Weights of a small transformer language model: 6 heads of 64.
MLP neurons of a small language model. Each row is named by its layer, matrix (up: input weights; down: output weights) and neuron, and shows model dimensions 32-223. Each number is 500 + 40 x the weight over its row's rms, rounded and kept within 0 to 999. Numbers have three digits each.
Before each neuron's rows, "fires on" lists the tokens most often at its 100 highest values on Wikipedia text that the model never trained on.

fires on: ",", " and", " married", " Zealand", "\","
L4.up1440:443510584504476463446489541485524576570489533485419530544485444435463557480468574442480460482447496557511518536503462447491496534449552500577496397514555544502574490557476508435479548468549398448469503528484511423470475425487518530584507504560489457485485471558554519523514493495536442506563540586466503506534515557514471535524488506512473497536492487476505487505509492482562464478465436480523495452464593496506502579529537450531415483487521536550451565428483449507476565486492494468406449521555540580507469505499519479542550513472443543527503486534509516458500515556496494461
L4.down1440:518515411497537596555469522572550515364506533501515534467563472512501495436542448502533460530569510551475490521486481525518464515520405492464497545457527398538478442542506500493464539476437548582539459456525458508465524554565482484446468500509551511461488536473452486486487545542480498501504555522522480547474545511481487511487484578495454530466542479508485499545498515476454553551529455461513505499493525506533467513454537568459478480441473448421468456562521501440492487487516529533506439536504505423513484461498553461505568507448564437449491556507458415467520463547500470497

fires on: " to", " of", " on", " and", " in", ","
L4.up392:547508511503537494536467555469477550525500429469488478477436532547568510478488479552504517503486487519506452538483473524485522449461545552526535489452467489479508461516492502460520535448463479529547579501471493413450430507468547473486500555623532493561420546506493510465544458564477483570499511465516518553532439486499394452478488528449528475499419515460436544517505492496513558526399449460570489469564510570448475462502529526545546516461467471520579512453497488480432450570459493415600522534511442536535517473491469471493525560475522439516502553423440455465517398536554575477
L4.down392:468512478455469445461457565524487499637478493509467529566554522511445529491465570485546511566468484571523532494463439443538494454490540550442487519487473428468574508508528525517494557507501495473530493498485467551551555449529490525422552487517430584551545506479477457497443549541485548537494448500497608435460466487506522469547507505516597471470504545463532496585525503473486517393463560451492476473468545425423570496475505552460451480495475441533508485488506507448503561527500477464537457497563498433545453476628446507499527485501477524490502407572498558512448459418476443553

fires on: " at", " of", " to", " in", " attended", " from"
L4.up1171:519460448519484521520434502529424546442486539517443508482442493561496501434540408468505456484532492426500567505434419490523458553475457529551492533525545497477499566546506491451590522459472562505575481512492494457442454494533507564513468616541484525527500547534515483481512487458463512526530497513482528483507506514564455479401566544539459526472450474480490465483486501519470498565491462551498592574467464491541537507507477504465492474589521563560487535470522444544521481508551498445479526466521408479457545470464525476516433493558524478491470517565489467495489506496486412422
L4.down1171:519506588443485491553514490443548444527483457487490514504542482486596494554541559574510490519518429525528494522482514426557532419519526487514520460521437489547525499442572481542461493577564492507445568531422481491445461502440520449526538471478521452508524509471537485525498509537480485451509543444519485479509504539482449553566441503434452500532542505489521515478570454484502473429445503442433525477470566541504518509501455573519541451498558474542507530543429437493474523506605507537516464526477572533501458448502471508539543518446497478455461517474538467519493498479537555511

fires on: " and", " to", "-", " |", ",", " with"
L4.up608:519464545573416496468469493572470547510505495508499440430563520442445537516521490518507498487466624528437466469495496504552541551509556504494570515481458422521533459443404592479502590440504424456507508472520462481548470501502547522472533471490466512532491549536402582417487524508443485541547505494501537536497554552517519516572457550503454559520517513453530434467482437508504516503501510452540488456490479528519542475488493501524477508542433522473547441554535457430563508571478488452474467471509554520477477534436492548572435519564458537500503503471530536466488479519483548515
L4.down608:537482522486541436471535507506472490512526456509457530533489442504486381526457414538496555508535421494510501581474520443533529556470430448513547488466545525487442511485522485486470461464522584481581477495524542491481497562497456520467413533428531514533484449515603460590475525548460542465564472490549439474457536479531481571499541469457520485582478480506442572512495534556540486496476436430431440534461472438507470512490479533498524495471548538480479393513481531497468513476532604497535553453403428516553509539562532477528543461485443466504498509490502481476437516551486477407

fires on: ",", " or", " and", " as", " other"
L4.up1200:599557432527513502535480516460516520480570538457500517506557410445479474476526492464467523505409458553496465455484513513450532516475474466611540534466402467513534505508453471533514577473489552561495515489403514499478530555536501579436517611401536522469483476505525521544564424561526446411525495464460542438517529499474478490507446567500467519574493509543465425542476478516535589494461499531554402488470501479409522487487486545548511559523523434441475540528500455481494491588541446482506429572450436534524516517503521469438490535480506500499484536443521519480500497444471519468
L4.down1200:504564565435480453529511534522473401458481469521409481541419432484466538454476508494440553468515552478445574456497513569500493490441567498516534529498448503445481508491578537460484494541488482548484544577448471491515532425462535532530426477473552495494515550563491451490547477530464544528399519520521420519510524487457453510497507552449557505518528477481518514480440469518429503529548518497511539517450527567526488411525530443541441472559562477516458471489446503522503441463484498473450492527501553526497478465508441491477531465465453522529458462494498521516591479545481439457

fires on: " |", "==", " and", " to", " of"
L4.up1259:488419542525477456509527512492537545507464443539455492500538453477510460480535484526580512534508583505528578540479518557579541453507517458525452540546514557452566525495474535543483500537447467455459492530510468477483584481495519513450509500471467471508557489616494517433541461481499514536488560433493528436499493493498448545493486479513519586481475485432475513462510486494565597467386495592443465443498459470519440529522540477515534521534533484451486580492543505459457563592509522462476461548487466574474525531508558510516476486501505556567500522416505538435451520486472521509
L4.down1259:488472543452542464473473512518484543507450526523452495429454532488489538500455529523490462575570492475513464494484542544425506547493488551538477524475528505522502505476462466500470533491459451499542470548492467490519536544468517496502508588359536502475564544504531458453484499528519495541552510553467525452468516499599550491527561528516488453551437525497470531484491561510452512500594442487503524494551517520501460496583489499424470493523510455464511483541493488494480491520478496495546524514460508500468537522493491513566491461494496478517527479476507508519504460539481451464

fires on: " |", " and", " or", " ("
L4.up475:483511428499548565526527483489520523508523527515472596501543465484499453526555477610504576501443503521453516467567483543542561491408495454451514522426512567524542466507481601532538615495533488511461440507495576515508498519567454565441500509424505548507493436444477547445536566469552497544522480525590489555529533536479490477550440523457483469516540511454439503599519523526515506485469497495541443433510521521551479615499534548567468410454514474543479568517592547479460523467526513520540451487497489567491537486517484515515483480449546525536499546479528483520507573572519481459
L4.down475:471471533512508573568480510429486493503429448580553491502518439474599495472520498453495467504524472420511494537465549478554541454479436528397535516585518486484483550527596437489483497511505488466547492464498518497504517564513492491499496501489516497517468479540567592500524559530449482528458531485530476544494575478494515522509501495464618573464449481511531523485505540474505568573508472543501513458464502480480527471460539447480479523505501590444476472544472505501382479473528491494408568538472450505428480511498506474457515608548463496498476419478479477480508527466514423506

fires on: ",", " 3", " or", " and", " ("
L4.up399:474473470474516538534486559548452457528487506476433506510530513504487532482471450505554590504462463513474509496482439465498538544442518506499453526388450500514470527535508554453476568522515463478464478561417538511500435528540548534523494503425507442478565537451470488458543509497468455465466503544522432479540506477512497489545497487524427526454440449458495488488478556469580516480592466516505432481476456492500510529572545566489455446516504540480534559476457479431514487543497513459507466515475448450456488528500510553512511525471443470457390457573531483462544518493471519478
L4.down399:563466474520531511493504438499503439524588479554531490503512483476432480509518538445462451556474517456452472523542513517538445472500515473471509580458538512493462531490545482534477533511491474615561493417536524475515464481484452477439483512536498609533455373592513491488529538540492460528522493530476456436450427554401482537544482481510531500532572562546540501592453509581456502508444505549500573531484529511470492561458370444533546529506458499442477461614541515535504513504459487486497564534528513534530489491444538496466544493532506473536562511464492451519461475534509445486

fires on: ",", "-", " and", " or", " date"
L4.up1306:496506508513604537500503547523462542564477490524519530519557439505492461545525541482500515466578514517490526469491428473495521494460567462541481502557541594505576496592483467454511569490471495456521527499467478487500483418517542444592513543509471526491492508504477540411518565498537467572505436542512530450435542457501522475498468464496484489571460562472468572546434503473418512500491394518551524475475404504497467511544465423467504529421571511499514542487490465467463489604535533513501466468380507553464553540491474586489490520483538462479479481429464526540466499560483532468
L4.down1306:453484519546452437484526530458492537497558541478463546466466486478513495504490496574540440528487526485493482512466508514508463502526471534462510496455574437536488465546528536477485464553540499518498522518534439557517460444499474485450560544494543589556544525510487425489576572517419526498506500493469481554471510514513465546539508506541477490537434524538482484488443541547531485534514481533547506494533568537456527442501530522536458423600432422510463549455469525505505496457481568519491526528550472497473395495520502473489480475505455504481507481558507542515504500463530535472

fires on: " |", "|", " Team", " out", " race", " his"
L4.up59:462521509458523549565478508533418535535539464493497480554528528509499482444467500515450492486472498491464524483521453456448551552605454412462470460416491474613481501404495485493534503466502521539504440473490539498611407599525518431463507537539475491504495540547467452435477506518455518494499585488465510498535555453620532580496478445532493499515505449520519573475448441493494485509471461541447474468482465482548449527470487524435501452492520492535503476552562502453472509494467506475516554564503496580490501472502491555553475462431519453516509524447487534452457484494537532461
L4.down59:500503494533544521532455483502530463563504538460514536544552555494476545526498461474548488498504540533490484519490473563507483568484457516561504478575485517473399478459441528485473534494557494410512483473566569500483506503493439550565541500488451509459544450551540552458460469438518526516508483531515550486545415502460510432420556508533560468490487538514426454518556574447554474513494507550539509492491520558534537463440425529562507548435541441566450495471491518547475489472479536499453507509571429450537470562435474516576471551565491462462475524565545432436442495505467533500

fires on: ",", " and", "-", " |"
L4.up862:466485531548538482481500511490509524524532438506537461433527501555531459502435492456519507505555523520510455448518481556468448505550547420523455446467489533501464475467519493517509439423484478516534502442506540551526457463529477493479532549453566429479460447484501451433507509478471446552527509532531531495528515477521519541544503580545532471501508507464565529496510530498444508530499475558542546477445493500483542450510473510462467455471524545549533484457416509570524473526523525620470452474520490489499505501496536492502536476529443454487584495459442591515454567549494524479
L4.down862:473532518498478493536483473530545479496527510568464502441490469506470499528549543501496452537537533504489525520521508509454472505502511455404538480475578481497419535555485567510523472546522519476492586498477485553508432442486486584518516494496481502512605506461522473579561490471494476548522499462543441469417540484494544513500484497515552538458476444513501589549466480517472468505547424532557481494435538569527522475396548547465511533524443539509518488472488435577498471537453438593532498449515516519459540550492382501495452503524478456493483444616506533497444530490461460513

fires on: "\n", " |", " to", "|"
L4.up1530:455461533417483537518481458558475409501513483576522514487468489475575497494453502477508598499453524503534570528510518521460549432471522479531446483473584469546517479480447498540449511457527582512511498608482521534529496534489482481554473503431560479525475425515450530532479471547564422441375521480479453448474541515545510501534443543489481519476495457475497497540500461514513513509500502610500452385500486468506387496442497475499495517525541558505509489470521511509530524459459496431503549538449532526519530491459471514555408516527504528491516478513506579464498466467540521481
L4.down1530:446553510511535517499511501593530530545457517444491591488530523515542507453476585504489480529465485507469541463493391519517456564472495561480468513539442486491477468514435484503466569487485526460537453466528467434570464455505499528491448462499443576609528518434526579513502464465487484506528448530470508518514524480503476484488557435425460525490512503524508453491522540459483482617537445470470500550524589505554534511551470427504561475503515488500558515499481505543523509478512471518524550482481496483507539468507433461524542518424483535539509482556559477455596495531566497557

fires on: " and", " or", " book", " Name", ",", " project"
L4.up813:478542510539477519518557576457394468500471535651486519512518436548514467564465480475533556547460512513500518595537494515502515458454492503500496436452411568553542466538511537524520536554424439553503487544477490490495519456510528450495509549479512550504558477517482529464551426501493534527504527548506416460507507511540390489511457545439536575499549462469499482539454534462531497555485498439483526535481543513514509516497556529511485543500508497527515514512557492566452424483476440537528531510522440495497526529488457507524532434485519510503501497450510505558469428544476517519
L4.down813:480569514510505513480457492565530515562425489516464535575521446511529581488460493470490481520487493514465499474480513553504502530488466480477463498508465497479415530521503464512532472517472516520521516517469505461527487543572465551482452474449438532519547449431543491506530487495508583508504523420510506505480573474491468514426518511498630587519444499501571610579505530371542435469580462513533531500558480510438461440470534455519490579461485547520525521510452544484481471511425464479490556500447510554503482546499504485412474459537496479512481484431531517580499495541489478488

fires on: ",", ".", " R"
L4.up1487:502486520552499471511571502554561554488439504547487483531489482527493465535509424467464508463524549525552525460462518504510486530468534487514501446405492543422481513534475564443547587447497509537529520541425483490471469530448495465479480447506455461452488527494521518431491422471506538441507446498514473484495501459562474463440491470445455426584449555521476458462447420522538558471505497557536526554560477469492568528537544492549545479492492556456556456488574468468492546509523511470514485528477436534556462503429491472538491541559517528513446516527484503544514467392482559469
L4.down1487:440543545515499517465470484479516452552465551466527478514579543436550498479499524500476505517491480490474475608517470509494518496484466524499449419520498499537477524527488448538452471444561482478509515446532455517486520535540517508492520579472563534492561532544552610574546537458546513568496486500499526540465502533442470581469467444477564501450511521593509556544553526507439465457497480420510457513423474535543464533520510475519466506425486414521526427513516465486484503496583436518464510504521577503504471474507453499438474474461444503490578458475454482509477496548563488592

fires on: " in", " of", " not", " during", "."
L4.up275:518450458516430488510538589527558539492531479498567505487502504486518493478502461497539519490501484475484516484546435537476429438446561478496395534476496526527539530468507481551574538504453506452500475556457451449515560489531450513517474501443564467510498534495554446498536476506560449496486565448518545509512534468524404518555495536537492574535578484516557490520467482487539489543486472521528458514441377553523497485546425490462508471501496541474555500546516472537586547517485553478507563435504468533470496473521593531507437523548578483397538526528535528423544514426496496484
L4.down275:460440432483567543491527542519477509461506478471440432479489513547476462589506535489468484615523462489523516451514528458511502487514470515485528478469502440458553494476462548482504481538482520526462448460461531475446347551512535468453453459560477532484491461436459541520427485496498544572536439538483528513445460504509473462396449477417470383456438556471499535487462533511457515521544504524459493503543500524456487539440516538491555562527480491504440487503453478483530539482532514476531456553556474540467482502505517526421490494485501539489470564521450476537496516463536605494